Weights of a small transformer language model.
Architecture: learned positions, biases, tied embeddings.
MLP neurons of a small language model. Each row is named by its layer, matrix (up: input weights) and neuron, and shows model dimensions 0-191. Each number is 128 + 32 x the weight over its row's rms, rounded and kept within 0 to 255. Numbers have three digits each.
After each neuron's rows, "fires on" lists the tokens most often at its 100 highest values on Wikipedia text that the model never trained on.

L5.up786:145116146087100210072102098155117139143128111103177142179144151089121155142186148109186120092181116109156081186157111045155134151151133138153191098123128178116111117107154193159134136151177179099123191121127039068182197128144187150001121139098143136100113115096141174104160148123141150060110122123104094131089092081104099118167169145173146135177129133084134153173063155117113162164100150118175112124156145138149128109158125088133130106167115087082088121157191158129123108176196165104070108127155127126117158114136145084169094121131110073113115157092137100143113195146129169138
fires on: " New", " N", "ac", " M", "re", " O"

L5.up267:193101107127098075099133090145088150092070108164119194125113122138095115128128063078116133161108208082172109134125144119171135081074157098143144079087147098089154143106199156116141123100141131124139097124164159148101084130060115137168182095155188131135156167123136136092079096144069123139127117146135101125134139100114123194123192090123153103172135125137063168105154132088123197138145183083092179136139151172170146154103063126112165170157118099123123134149098102171126091163113165116130120146111162161130131122129085117118131143137158099142119145144129122131121145102094123122
fires on: ".", "\"", " place", " to", " ", "ing"

L5.up739:116111153127116114179116133099163101115156120097089114096095118116155118152192148141087112150165110071195159164105109144140142122172089129090083109106137116159104158106153121133113057137133120199108150133170102095134117148120197088123088149077183073162129181139145128114115201129195134069125147096126111233138113132100119134117147132048116152071122137130119149095163142139158079144152153151128122114138104151138110137140139067148116110114051093119162166077133129129102135139099120203073096144134117171107177097096110117097140074168154209086154140086154112154128093037131101121
fires on: " is", " and", ".", "ly", "ially"

L5.up102:159100143057144126131146086112159140086120132127121139120126190105159170103109151167097139111194167133160097176134158048131101087143189141103117142119116096119152098153134117120150163122080140143114120106159117152189177082140158137116171101174195075109121093157174181150143122120116089127139146100080115087145117111133123121100140144129128134119093160145158179124084167171143114163107138078104105115141120131141135092089092200111089136104131085159152138146114141112087151151126125155118171117077145115154123130210101117145135153137150075158156139096179113159150163093135102173
fires on: " re", " Pre", " Re", " pre", " He"

L5.up1360:058183141122128134122130100162095111149088176114138153154153128094098098142084112119140137135166167147113091103112109157113105164108099165157082101202135126101162128129132103160097145152087128095166082183175134071103154168111097131167126118161153081141119131145156198115170093079149052109077098153122101147192115168166136173135137056117091066125184130128126143135104117158094127137094177126145185097121118109129118116152136150127110138134164150134137113050117154123150114142136067180094196154151134159126106150099115114164157153108072142138129097055068172190164156138100070157
fires on: "9", "199", "z", " 199", " 2009", " 2010"

L5.up783:127085107057125143110083153171095154151142139152135126122140115072111161056085083119150128149156158143167119143176105199105123091112159124180119136118192112159085104127136124100156110160126118150116150120141167168147145157111154142101113050087139094074154130112064140103121125139118139133040161063103076076127135097181140113150144116086130164107137099171123121075140135116139167137174083181084086104189065069118139122123118152097147130115156112070113071127078117123132153150142193120118133104129138122102112154136129125173147114170175137088128131161159076122095072164139142155
fires on: " of", "if", "°", "ens", " m", "A"

L5.up887:163089121170092167110179148097102162132163116087089153119086159117144219098130104174120105130158133150123120129094111155142084093137093060072114182196154141125132204149177136133128074180072113123109089155121132106073117108155115085173126092157117109158157190147147116105125131102123111148177163171159081149125058131088110103164081177139146152084124103168164135080171178098150182129078109130158099120161107163153113146153145095098145091117142118132164181089164109144110107147165144142126158133135114146126104138139075123155129127129157086101172137141191105169134131174032092087
fires on: ".", " D", " I", "I"

L5.up1007:121135120119091128070148042114170129110160151140136120148181056162129160150103133151036109102065156122166102083134109178165147086112155111137191145160160136125095131086106109096149131129108118168113121146143187099113131158164160123110138189108129122147131162048155115087065191117146175127090126077162124090094093207133119198152160107137123074084151120081125103090124154107125108106114065179152144195108157166062168153152109083105114062146107150189128149114079162093148129133141121124099096149068166119119094145124060103118113185146186160101119111127124133106094060137141130120
fires on: " f", " F"

L5.up461:109130120188097137128176125116122177158124071110113079121127094115102092116126178110143108095127081159143173113182161090100154103162085106137063096156106110155136114144147123160100172092112100152127092148124107090068133149045141124051159106203189072154126106076132149162111142162107144169133148160118147105121118119104157167142119184172123094185182095107104112134149136090130154129088160149159097145146178194134149089140154119106147120181104151131141108072152113155096158147153134117112161131133122110158181176136089143133133167141084122140117146122123094127099143192132111209
fires on: " W", " n", "N", " N"

L5.up1252:116092129117180136119124154151147113166083157085075146088076164109200095113140155106127155144179121108129143095180131096135187110111099133126129151094068132134143130045156156133165098105144149086155177102081157123122105077073130080160117132148120124126101089118122157164133171177121159118092088183155111136117114164090135103097116078147106203152079140168091203133102152084151156101092117163116099122130107071118145121149121152062184134107135088113102118179093113171147147203131114110066153176183123090172126131104125135177136158135151152109120036090166112145121090115152126140
fires on: " e", " in", " 18", " on", "ing", " occ"

L5.up744:113164126147153080171115095091135086178161136163096132101121120176108120120148089148142101089159168120085148125144143118103164112094154142171184114133111091134096141156084132137127167073101114088143137089159085035054130111139121105066174065150188187156138134145147158163056107126125144167166140162079160114141103153085080098048114136129065140108132092192143173163081123087073092113118169145123154132171130140103176147128112139103147143142122109092118078120144142100163099159082131140193141174185195118206135117073120119095131133153147136111156142115154152107123119165096213146
fires on: "-", " |", ".", " ", " \"", ";"

L5.up1358:064086167125126138109147112142161156227145093118152106141125059159122056086176134143192166141160138124080075143063138097153105138129095125139096132127154142204115146101099127066134176118163159144127108100129082093143066121145112101139152086099158160138168146135185201139124149108076110140133106165115120125148132146106137130112179109019154088140147136133112144141119089129096234184177164093111152165143145170136121137146101154086099115111118165161153115154094104118118148137127165168177137161175115110075132124116072099113092104176142135079187154169105093129158182140085163063
fires on: " E", " Pol", "ol", " so"

L5.up1238:117207118093126129088069133151117134104189069107143160119098106148099114075182127120158119116132120132139128138114121103159109156137183186111101112121137209105134156103140089088145191124124108158114118131168105136207167092130077132114158153100103151066088161115151131145096128124120129078114096079128133142132106121068152118114177115148171160220099176153131066138118078156152177140099144138133181146112165143115144195122141122168129112159154114161120144170160111103067078142133150140157078095100098108125116135127147138118146089130175103084136143112165113156121103100110068178
fires on: "ak", "ing", "aking", " S", " main"

L5.up971:150115056147155175162106131145137146089099169106097147120128159172105153110139136138124136110109149118108105115100084137159157116084111109182135166090128120159084132119134106106178113158108105157148167199135104122125151131132145088113113143126132132112099077163153143101119059127082099115108117129145114151197127137139121151122123097107143109178160129102078103163118082180147119186135204143114156138133183139056156089149097117114091172077153127178061131105081100092140143098201099144123108080193083159094108119093089121139091119147076081128117179105185174084167095097136177093
fires on: "n", "h", " f", "riend", "ov", " national"

L5.up600:079091122124180195078139131147086118124104155176121066109145138096109141111086113141088088120180100138182153130143151136132117154212107142063095145099127126132146139130158133056100104192174116140148130106117138154082123078137121088095136126096112195169105155148152154124121116176195058131116125118097162137064146121167140094132122113123148176157109142098137152161082133139109080133111116082096178105110191138099132081183081126152137130150114154121102121040116140166115070107170082106104191149101130121154109101099126105128090111130130091130153090077144125167101170137151067115
fires on: " of", "-", " member", " in", "igh", " con"

L5.up608:082168140173175175112171082099111166142077130086129106103095113052138141173160193169115094166152120115145134141135065063135146163122114115132141074191069202125075136121157164134133072120125125159110099060194083141159167156116127129156109111058100153141190185171160151076083162115077065136163145098139142162123132145083117112087117145124150115108133091112064145145134149089127145149062089115136146092145093107146130096055191111160135151142112130131175133140175166132074147131167107081159066128086145142122163106138146152124104130115161135109149106109134133110107138149108094123
fires on: " to", " has", " and"

L5.up80:157153133100132033136124089106079129171167179119091170117169164125096114125146125128136089085148144085129124146150116141150121164086122129147113119159164123143150086097132108130120159155069111112162076197109117056148134223110174134149086122163041136127139135098155150056148094155082089190149135099131121109134175106145116086163130095114123143165067105118122104100106093122089108065134073180161136136082135177127148159077149081107141099165209183155105137145136123122195097140109175132144107187084117131149153110120071143137105080098130113091206121099131133119107114159086136155
fires on: "qu", "v", "os", "at", " comm", "ir"

L5.up732:099129113156079118121065152116102092155097081163122109164127121117103159137166120143087103124134141192158120074094131198100123086159149093157124112080087158136193209119131129121151150135080120103131137133112120147118067124160150111151136131067122158124157107121130133102077122108116150124081114078114124083107179137071153147161146134153098147056196133159108055113127169108130094142137116127175111136157165093116107054074102102098157134123101109125143097177117152163130077136130143173105112141111151168193120130171161117162175158191174081084135062116055157147170165143205153136
fires on: "F", " F", "t", "f", ").", "b"

L5.up880:131131090124092163101171109125190160148172126108115130139130137090174120144146140089138150100094145148154152120173157111127128144067079080177178097176084106063146130095122115092121120152175124126186124122154070054147083143068066114097119097093128179156126134128077144098110153100062183119203175126074136121076083149085150118148092149164093133085143151127169085149081117093099178136093113111157144067137083125169089139160049096116085146108126124155091175050169142116113101183097083079144142140041208099153139129138114184212136106156162140161090121088122111117117139165127207130
fires on: " \"", "-", "\n", "/", " by"

L5.up773:086093108170100143142155059095152154100176109183145153122067120167143120117121114091151147116138173136100119117106092096092165050197136134105100163138141154131129129111109124056136146074155144143128095170145100158141146200121144099124122132077141091087173146100061129096091094093131118154129157079099136090093118153090123092154119127121202158114158114134151146108109155126081109128128114126109117138178134206159105172074133153130121127167098086082108147131089108146107122123163079150166093102129120059086089092190159121170148177153050132104132114124136126109132168107108115145
fires on: " b", ".", "C", " ", "B"

L5.up714:140049129144114111168148123194191140125140071125102071116124077134111118128103126125095173149122100076145110163133107171130116104155087145089062164147136071115130181172133167137134142146103123106130073135137156128101072102147167116096116134061116127216133081123121098115114128161126098129164152096095147104091191110139157189138153125065084161166183188105138079089087133091148076115188161136119174112114123114096176096090150084155098108126091183067188107100137085156136206142179141101143190096117126077117120142132070077131101152178094144181104091126098117120093110105124123117
fires on: " ad", " Ad", " con", " co", " be", " in"

L5.up1226:109146113127132086083134143145156139157093095093079139133103114175115176121090128098161061122136160127122061144123092099106103123111099158135071157133110186135094126208069094134153116124134168160164097173146116115109088104128197116145084130106101183159166118086141161111156087069187097155076159050133167135128114098177131202192137144173100107125072115116118089205130075109128137039142126109164135159095130115144102124103156124017145143177127060099090101089134138077110110131125164120092103099165132112171109141086106058172180137179120093185113136176142167163121174155100118128
fires on: " an", " m", "um"

L5.up1118:066150095160138126093081102194102107163146142138115121130077092073146141121086100162140127061139109154187175158146098089150163123164118127067116114100148134126064138109134100120063218114135138184118143121163116182141098120162123108117166115131118105133204162112116185185148085161165122109077089183103136074101103139123139103143084119136108087128140093135161142130208190161131087076138119098162146129130179122173135128085170109121037072065132098094151157182134078165169083149159118138093182131151095144139068151086119073067168083142140122128089107126165156067127143123123155116
fires on: " m", " M", "m"

L5.up27:151144137157081192139135159152118158167117131061102089103133126129087137102105100096112126113145116119156106089147082087118091170127091113081115125110136104154132132158130169120114126139137171114144134105164107081107110064070136150177099121095145119196178078141112159098139159084154129128071145157147097133149179075129101133123118167100149065097128115161110171171097155117106104118140114119129143061118167136154069107133137057155201146223123090132100130123158082126120098159129122134145180153133120129148125140116147101138128134109136090170085135127111140134112115181126044094
fires on: " an", "n", " Har", " An", "r", " Par"

L5.up15:143148116130186121110160133140161143124132098119127184076116107159154094134070183152145149071128152129106172172171119153118104089150099120157143132085126117131138078169127086137165135106083097095151180131110181164098196038180117115080144090122158117085161124148139153099091172163103132110114093150121032134129109199124187161091112131140039109107120118093165171178104132192138165122163093076098128125140106153140084131130172096158126060139122099120124177089154111115138125177121143168149157084107105179138117088214134180168148139198169096127140100155160136107136112124142159179
fires on: ".", " He", " H"

L5.up443:087096175216175160157155136116099101113103109123176133182115102189126151127131161134154140162107121095193149155141125089097082120099098135124149137138184143150106189094093120168098137084152111111206106148093166109178173107070150165133163177123090167162098082112064127164158135132118081083162090110174103152101071099143122089081176133067195103116119157152133138155166075069137168167086144153053115150124080115166087091190108149123199136117094158136114098152150108120113125169171161145122115077166202071112147094206130111130064125128117111149082115130082107136156127121127082122
fires on: " 10", "0", " cl", " D", " Cl", "200"

L5.up1376:151120119131113183127121157125125089095149100088161077104088087093121131177097129132090138131131088097171158153105159175103161103172112111121161105182147136089098128106112121162157130115131115128193152184142149110067128130112170081095136100114141157115215177102115083117125101142138162114138127166119094184090112205057172122153124123102129171112084150138180096178103128135091149057065068122100111103102145128156146076124111133211124122193057138181101086143140126123134066184123102141164101115141146115144124128115092134184123141166111095103099190090109162075109145184091068166
fires on: " w", " ", "m", " p"

L5.up1352:065125141117081152094163107082155151146160153159103179165104150178129084148083165140100095149133175127132087165116099093082156107121147150148149204185068130136134082096165110136071160136121169133122087158164161118147126126118100114150147111150102155142088077172150131072117117151140108119137155149140119126095137169113126134148148078046101104163079121164129089115155071099096148199172158130106192102105097156139107112080117122153134121140097138142221201129127093094135091113164181143064113133153170158133092102155122134032125132141065096160163183171153161140084079124124136064
fires on: " g", "a", " G", " a"

L5.up1241:156148202085116104162154139155136126095131080121155097167129137151113190124104185202120141124194134130128119161118064173214113108111134130147112114116152183083147099107093083160165101160094077142133165141099096138136101142126095083194126134167143162144118187100147134158115101128139124134161149109102213096148112192077193196151110110139096124109111047150129125164211135113157115141167151123093161129129078155105096116192109127131120095134167124191147082092130146177126117126113120095115124160108190134093074205175094152115150148155083114126141136140163070097120091132082119152
fires on: " |", ")", ",", "O"

L5.up560:152152094080077199123113131076162169184119096155117081163150164135134132122106147110098123142133123097182046124116106105228115069131117125178098104146070167180125128112106133146131172133135150178110120136104106123134189127087136173128126080144139153121134124125125076119168116078155103131167099124154168098072117122110131096139114110130204118095125133173079172159114060104121120168114103085159129164103150062175112088156087167161168113114116129148126167129118135097110077155090141111067092129195164161150166122135189147089153174138161099130114182149150085219117130070129110076
fires on: " g", " G", "gr", "g"

L5.up894:105147108152110086116117127115106135134125093118081117188185131132171131090113122051123137153223099121165108195134131129122103163110180110146135070133178123110115188103147107124158124089048173093117110156112131133107135132128122145158120106134153099078106111124121133122178104127069139130112112173081109112125098113092115176170096097096091070168095094116107136173116135134078183155160122094161096113120181172144151133162153167073138124154155092156165162181151135122107113145205068128092100153177182142138146124136115114148171163071134100100114099101120130077182127123113160135
fires on: " ", "c"

L5.up8:127167082159087131145148114091108119141113070146119176132132047157126146139157140082142147163066122079084144147119121125134140145090127090141129096120137082143135061170098138175168117121134172172176178128107100111111149106109068133122142045135095145057084136067095129080098106147172121103045133068096128071130112147147082112175144165128137179139128095100158176169139188093096190092129099148115131137153114162149118172127118131163103154132162167115144119116093059152136151158123093133167126123163154108136123104121140173161135123155071066129152130077069105138167162171114147191
fires on: " B", " pr", " b", "v", "B"

L5.up1268:132146159112201116061109080174127069146217154095101145075116141109066144188103111123166087128167101132154141152105103093088188127184122158131144093164082115085150141168142159081099128116089134133134162197111083165145157147142124089094153121110097119129144106121168142186134057122115134098111138105154114093108156095142111140162074142155160115129156146133070114139121188093158150077055131136129152159122133132110111091123089173119119128083229095078107101146186148153173166183198183174137159137145102180121091139158127104178158141130169163096145096125124091049123136104083141120
fires on: " M", " N", " n", " m", " of", " an"

L5.up100:175157129132115110175157106125111185170162157070155119079107136135099124150108072118103098129080120127155165166133107119084092183130139149219191131161088127073139170141143117194140137109048094106089095137151198077141136099115172134136163095118124134108084113158109099184148101086133138128125108089093125100072117157092156145099162097143104175223122137095192101094169105135178160138148060100152108106159129108169185123102163125161089133090133143113100129096153133143111118113082139148114076179178141056097119101121167217105053146143108130135061189187132132077114107150147132108
fires on: " w", " p", " me", " c", "e"

L5.up156:178150086160113164166154162091158106148105133139121121154069160138102120072096097126111101123057120195152113130157145107181164118071150084080127193116089137083151114125105157180175147146198132105199158148159061097125137115167147165105122096135097136124106157093050169131141063122118157118139201128112117138112076123143117171123065128132155151124158120115127095071104075151102099135147083074171109104143090110176114169156134104115149125131124115153114181080109106104125089185101115116123157079101141148183113129128129125124183129123131122131105099111109137143105151087141124135
fires on: "\n", " by", "z"

L5.up1326:071107154080126114138117120106124107108114043096138080148141125157099144078042179116189115184168105160130159066122163090126106142069148104161118072161135067128170148136127138123107123060108079126137102124109150123109096082109095215160160114155109139150187129075142150099132132093136184134135154094094128126139092122154107150151133110118140131154122113121130177121131119061165107093130138127092163209116095141133087209059147075126133132130151132100130158083182135139137136111129119092132139071137145138203141116125102152117104133119135005065125079203150151147122168146100099170
fires on: ".", "–", "um", "°"

L5.up1041:133162064076210187082112157194112110166133105115156127120113132147171155141166152069118133136204102098122058160081153121134151108175145102138117065161164113078152168152134132123158135125051144079140115154098112157154202103203130119092160163176097102065149127116145149095152101141133100124072097119088133162115161164170175114084092112045130103131107107076155114100122214122156123092083089150168089148196144112139153151153109125147112145099131125122157138144041189134152114110169134120109130143165096177154180157176115107139141182163101128139119146115130128150131144089145166098
fires on: " M", " m", " 25", "-", " S"

L5.up1514:100062066129104064101092133122096117141108134149132109150151114131091086077110126172125126136135147126069086220130086135174147099145137153137157105125070097178133084110115131164135140086138169135154177120105123063153099117112139163141118129179101148058180168092110074109042173109148136124148188115134063104133150087109147137146187236097147131102087124165141138135080092159129117169141107176140175171100157147114097159141119135114187134109140200157115151140126117084104094180160151081126128110147154128104172111111110120081100129134152116138140163120211124119160112147094105139
fires on: " A"

L5.up550:183119085193181049106159068129148083093101102127154167128127103129112119101162166158107092118111133111159135125115145096114109132109126119157110149100162122137125114122084102150121082134070114145118092090135082118133144148117133151177095136120140140135132133101144183138083118187176173136140138099159203070092106161095110161140066099155165071143099055109137209097170157161113126163070171141141139086171148091066100141108059111179133118148120147088144094111109129073090082164084141165159184181120173112159117147152128136119100128135177154126112097105130139102153107110171086113
fires on: " \"", " |", ":", ",", " G"

L5.up1447:133172110107138121122092100091177115096138178144097148155145094134123152158084170142084165120203108113171113179116114153163122142138095142141082142134204116098079129151097092115116149116139141132178086157113161107142187140099142159164135163184109142172148169092173131091110125096158131147090095128130099124149134128142129159102174087094106088126179119101145072105147065072131115140119114093172147097117115177109079189180085157113099138132102088134080073152165104026066084140091152115098160102101113172145167133146142130128111143137118107129194144170135117132100152131129116072
fires on: " O", " ", " o", " He", "um"

L5.up199:136134156108177132142089153148110075128145141162093063166146122098169143188131199107118152120122165100127085115160152077147147085073176152113135094149137146139137148103155105109130113146156123122159125139098120134103171134107181140070177150132103104132128139110129135103154085149073113157139102109076113128112059134126107115145176194092182151159058112119145091093159140111181217116173115191095067116089131188110121130126119166167103123140117136097077135183150136142143117113148129146157111126121102071153104152175092133075104124139147117191155121124212090076090151162132112073
fires on: " A", " cl", " Cl", " and"

L5.up1455:106099154120172102158115115131164124192112118127095157154154119134119174129110145160097119090118121115124108113058122085158142107145152060147098112117143163081076136112116163121118120055044123122138129160093081113136112125153164077126084190165093028167101107102106162155125108109118151123080139099100156063131112103105127070122119153143124131135103164079191109154098144117078156095140137139105176102153112186076061159149155095172123094048147174151109121209130125114107078153130181123198108189129108098115111193163122121083105129087175139109131158139134160136164120139127113222
fires on: " d", "at", "qu", " ar", "v", "ed"

L5.up472:151079109144118130083135105136157150152116147158176131087075132154129073129185181129137117105127154141104137142135079139112077071172093066145112137126095170081139159118112139093140119130089154084127101080108110138105116067124144088073150086141162175126132094127164173113159105140142184077135115103124117101132129101134115124153131145118099153117198158174152110158092136168140106117123103108121144117092150141157127127126128082145087100133173092145143184138144081102133084115066140206078150095149173104106146154144115195226101114179140121236134133183143193146131132100096074122
fires on: " a", " no", " No", "-"

L5.up233:148147205116106135068103039132133110159081164125104129125166100087132153077186130168100088072162079117105127064106113116117168065127095142093080169069115181146102146118138141126137136140147177097117170126087111139083132137166038174080116156140133121164188102150189120089090117117136130052143193132150149060109094112060102163149083153129104071137133137156152142179121125180133137113112087147153108173068141141132205172180122108159123068194145138121110183093167153155156149105108152150150113153150139162132127160125105116100131095123133159131080173168153128123144129059100127098
fires on: " an", " ex", " f", " An"

L5.up1416:078107168198128104168123106170129111147102146186152192116053121211144187106141125145113102160156075173143096137104185170167126089119081113083167102101113084087151094176078088125096164087136140112155192160155074124106139125110178145091141145100116145114137124126134152063113099155129195167125127144095101142134143085145141069201125145110150177134124140185085170131112138078179078099168158157117117152125184108140125095109076115163136130116125101102086131090111074137120099145159119154106153123140155103204134134168126104151093132128102108215148110112092138068129089115116152143
fires on: " n", " before", " after", " trans", "on"

L5.up1428:128121084140161161136162110147103178168104160122142073169131140146137169153116117142088064070127165171089090088131165169206123155089122139147085154081137151130124171044121094142157178110153147148180128129109137143083109065159097094099130145079140163143176170119132146100140159139109082061064129113146105076145140081156138067170135148098122152077163029157134150134105134152167110169179078185138134109168110128108170147119140105079093158153128145108044088133158143116130122122130085132088130139192142173133106160103123125152200118174153145084131161160116112133092146194113135142
fires on: " United", " F", "F", "ed"

L5.up287:115155134145102151183179102138143139131130097168137114100177143145151097134118097143144122060145084133146093079166100117096098129051113098119113202109084069169137121144147090119105102147162117119084154170095070198121089093108156119132161156118121145067053161122109104110099108120175139123163106168152169073128133125095101116126090087065122160111131194150132117114150125151106099143113082195163113092052098092100130162107139131094028117131110079112109166140119127090140099112117110118147158110123170103136063109169054085102126126144138146187053132128104150120165116132127148163
fires on: " con", "-", "\n ", "on", " in", " s"

L5.up826:087110096120128123075213125111151147134143127119080087102133130120086170093088099134148150115140144121089115076096087146125175143060151125124182119134103106123093106090115060151130119138117166171099145077156156136116110114078125103125169172111074168137168147075152129148117146135096132165130149119138115110097043135141139126177158129119071129097166108133122105106121182132142131084056077100071059153108151176150090167114147089068151130120142147172141177105153091163140127137109160105137176143170078140135104125171123070086127178134107137085146056114145209159132121113094132114
fires on: " and", " m", " t", " f", " M", "ed"

L5.up262:130139098116134119145077115095048138130126109163130123053142163142123133137168165134112156111141183078152069161167134182161148107096193190195132091114114136196154195096111085153130135124140183139125085168115118130132201101144135195106127142156107147064189146143153118184133131158111105129139145149116096134155128139090100051107181106118140169141094119105115146107125127147134126119129170210114149105148155124112140144137141142154123140140102118096140144174093148125106115111176145165205116130127097079149083124104128086124115147124116153077105078140152136174101118108117095090
fires on: " |", "ian", " d", " First"

L5.up819:161187089135159071111132133085131093098115138105163108198138137152103165149127120156164081137095178119169104172173083090144106122129145127087171089117104095132118104154163082154131137114153160117101109157129074093092118122090129118042083177110150072073113121180145078113112149170121138141198194080196101144111145152089150132118137083182104098159156167173120090168110159147150109096094104118161134125108191183133050102117106150070118080112158127142141113182156202136103171155138182119084114194133121096084141171077056128132100082103083133144099081168194161169138133120131090177
fires on: " A", " |", "ar", "A"

L5.up1010:132126144161163165130152149137191120111079165190143152120139159123087111154168117134144159114130111135147090105114116157139131113071086048126079118129174141133149144117156084111159166139144139056124172172144095120115130157147070183070125130134140082155146177129089153072102149145158149155064145167083093080115089072114150157137090150143100102067141173092069121097120141129075142097118142182110143132134099115151149178080127141192124164163183155165180199125112106125155128089139166186132117084120166092133094126092153110086083164079109101139085128081134098176127157107113137103
fires on: " L", " an", " An", " mov", " ro", " att"

L5.up112:127085100161120173096060111109141093182114112151133120099110112078126110131125168116143121157215146180122121112110107131082180113083173131145099092109126110218101141078145093147156153127169122185085142155115120220141152090070142095144070157143153150118079120154118213125137126139116114093166096153121066115134127116127100155148133164096170057097126118105158159137128135131099222183121151126090127169089171068125102146165124173120115137138175159139115146113103128126102174100138107173119200130158123179109121105105101166187114120149101144128156073170145141129153117160131066116
fires on: " E", "8", " 199", "9", " 18", " H"

L5.up851:159091104116122109093136099233167097122087118123089149147107151150159165103092154130104100133117148096159174173114130144150130103127105203151133106117107164155125140242131090152110070083164146110075147122141114110132178076080194168133144162161116095147195103126197124105150107162140125126118104103107129125109134159105133057133151104079155135203165084066100122181129146138099176148161126138099148144142095113162144129149126165167135095128142116171088151104154114066134136124136148118119065103127140104112125094142138077099122162113139126108136163126132145159073176157079148102
fires on: "-", " m", " A", " final", "A"

L5.up1506:131137122127168140151126156164156155104145113095177136181107108141134150099157135135160110078145155166110159181118100091093133110131155159084168134137130120156140146152155106182198117099154138153182099171098124122146138103171128095091071185094104065167133144130116086114104132096120121170098130107076116102114155134184099059118125096137189140021093103087199149125083171128191160113133101148113158170085149103138133166130123112140154143149147114130153085083111072155165143127090185121174126125118131104185134136170142015121118138073147134071154102205123155159179144141185144141
fires on: "r", "enn", " tra", " Tr", " t", "ra"

L5.up672:156149046111137098061134091162093116117158110116086118171120139232121109137157158145082112139094110092142148084108143044088165117133076155132102105113155137177105112146110095143111200199138162131175103114104158115125153168114121193099133115135117119137109163049160102115096135167140137124111131109080117144134127129124139141164150122127103143166070104123178106118155100165143138160115038186121148123176132163086111194119161096123122076145117142151106146106106125175111127112109082082140082091146180125128109151119113137114111122111136165117177111126151142090176104101108126161
fires on: " f", " w", " of", " v"

L5.up1437:059140115111127180091165139158112099147151131065141092127119076115126119113135117144146092163140128150150104200075130111139146098148160115132145135062110146117083124120112158139110178138059170133117093138157065167188145125138178115133172133148085107124139171097054157148162126089104081112125163179148123135126127070089116086064150148157105126154023118113108144122158117148090148124208094154077121152114149147103089123161216101123171085072130089157160147142147092121122106184127152139135154128183095107150153153118113156084130141095125196118132170214233104160148178101142114169
fires on: " m", "M", "re", "e"

L5.up1273:135144185146134161142113114096177128126112104183092158135134114131147140137178124149109152121124184118174104121139174103195124145133167112142142115093131069145132128108114217089079111117081081097133155147084015169120098101144099123103106125093146173082141143121150108109124080151184077156178172089129124148088043082179110106125068226101131118159098157078109068068078124085143159104114116185128151123195158107138140082155114160151118122124148111076135095144117125205115130129189183105105177119171073118138164158130174076119115083110061123118156121112146135111215146136127156089
fires on: " R", " N", " D", " V", " d", " M"

L5.up1469:127155141142078149112101118111076146144145156142150130061084184140161172094146099175164226171155118160121159136137159132119140097101121100146121139146155091091113074113090117062135113139131149195145108141147129113150111161118124168093148085139118143144182060098145121154148121104112118143121160147152119165149153100131138135156123112077087196129119106114117121149157146112180173123157117171138155175119090083147144175099095152149174085119124152156138177141121130098117134046132107109130126202128089118124113143136217146065038170088090128103040144104141131040078078147112131110
fires on: " Christ", "ch", "an", " organ", "at"

L5.up439:106177090102097089132084112172168160115117052136086148077178140112139103094195093147072150119159158141127181202112161170129125128077118138123079201123109150072129164147146039084118111136120179169154125171184111128149097132115112126113110102179073131096160176162184156142122082117098120145118142147135077144174107138157123105143097133073141126122115148149091173149153132165108089185184167098079132108105080120103127119166113082067144129102104124133157162089152129148144103097096146127148081065151159083147067200076091101141084148122163056095087094114155169084111138152126119164
fires on: " to", " led", " and", "ian", "-", "P"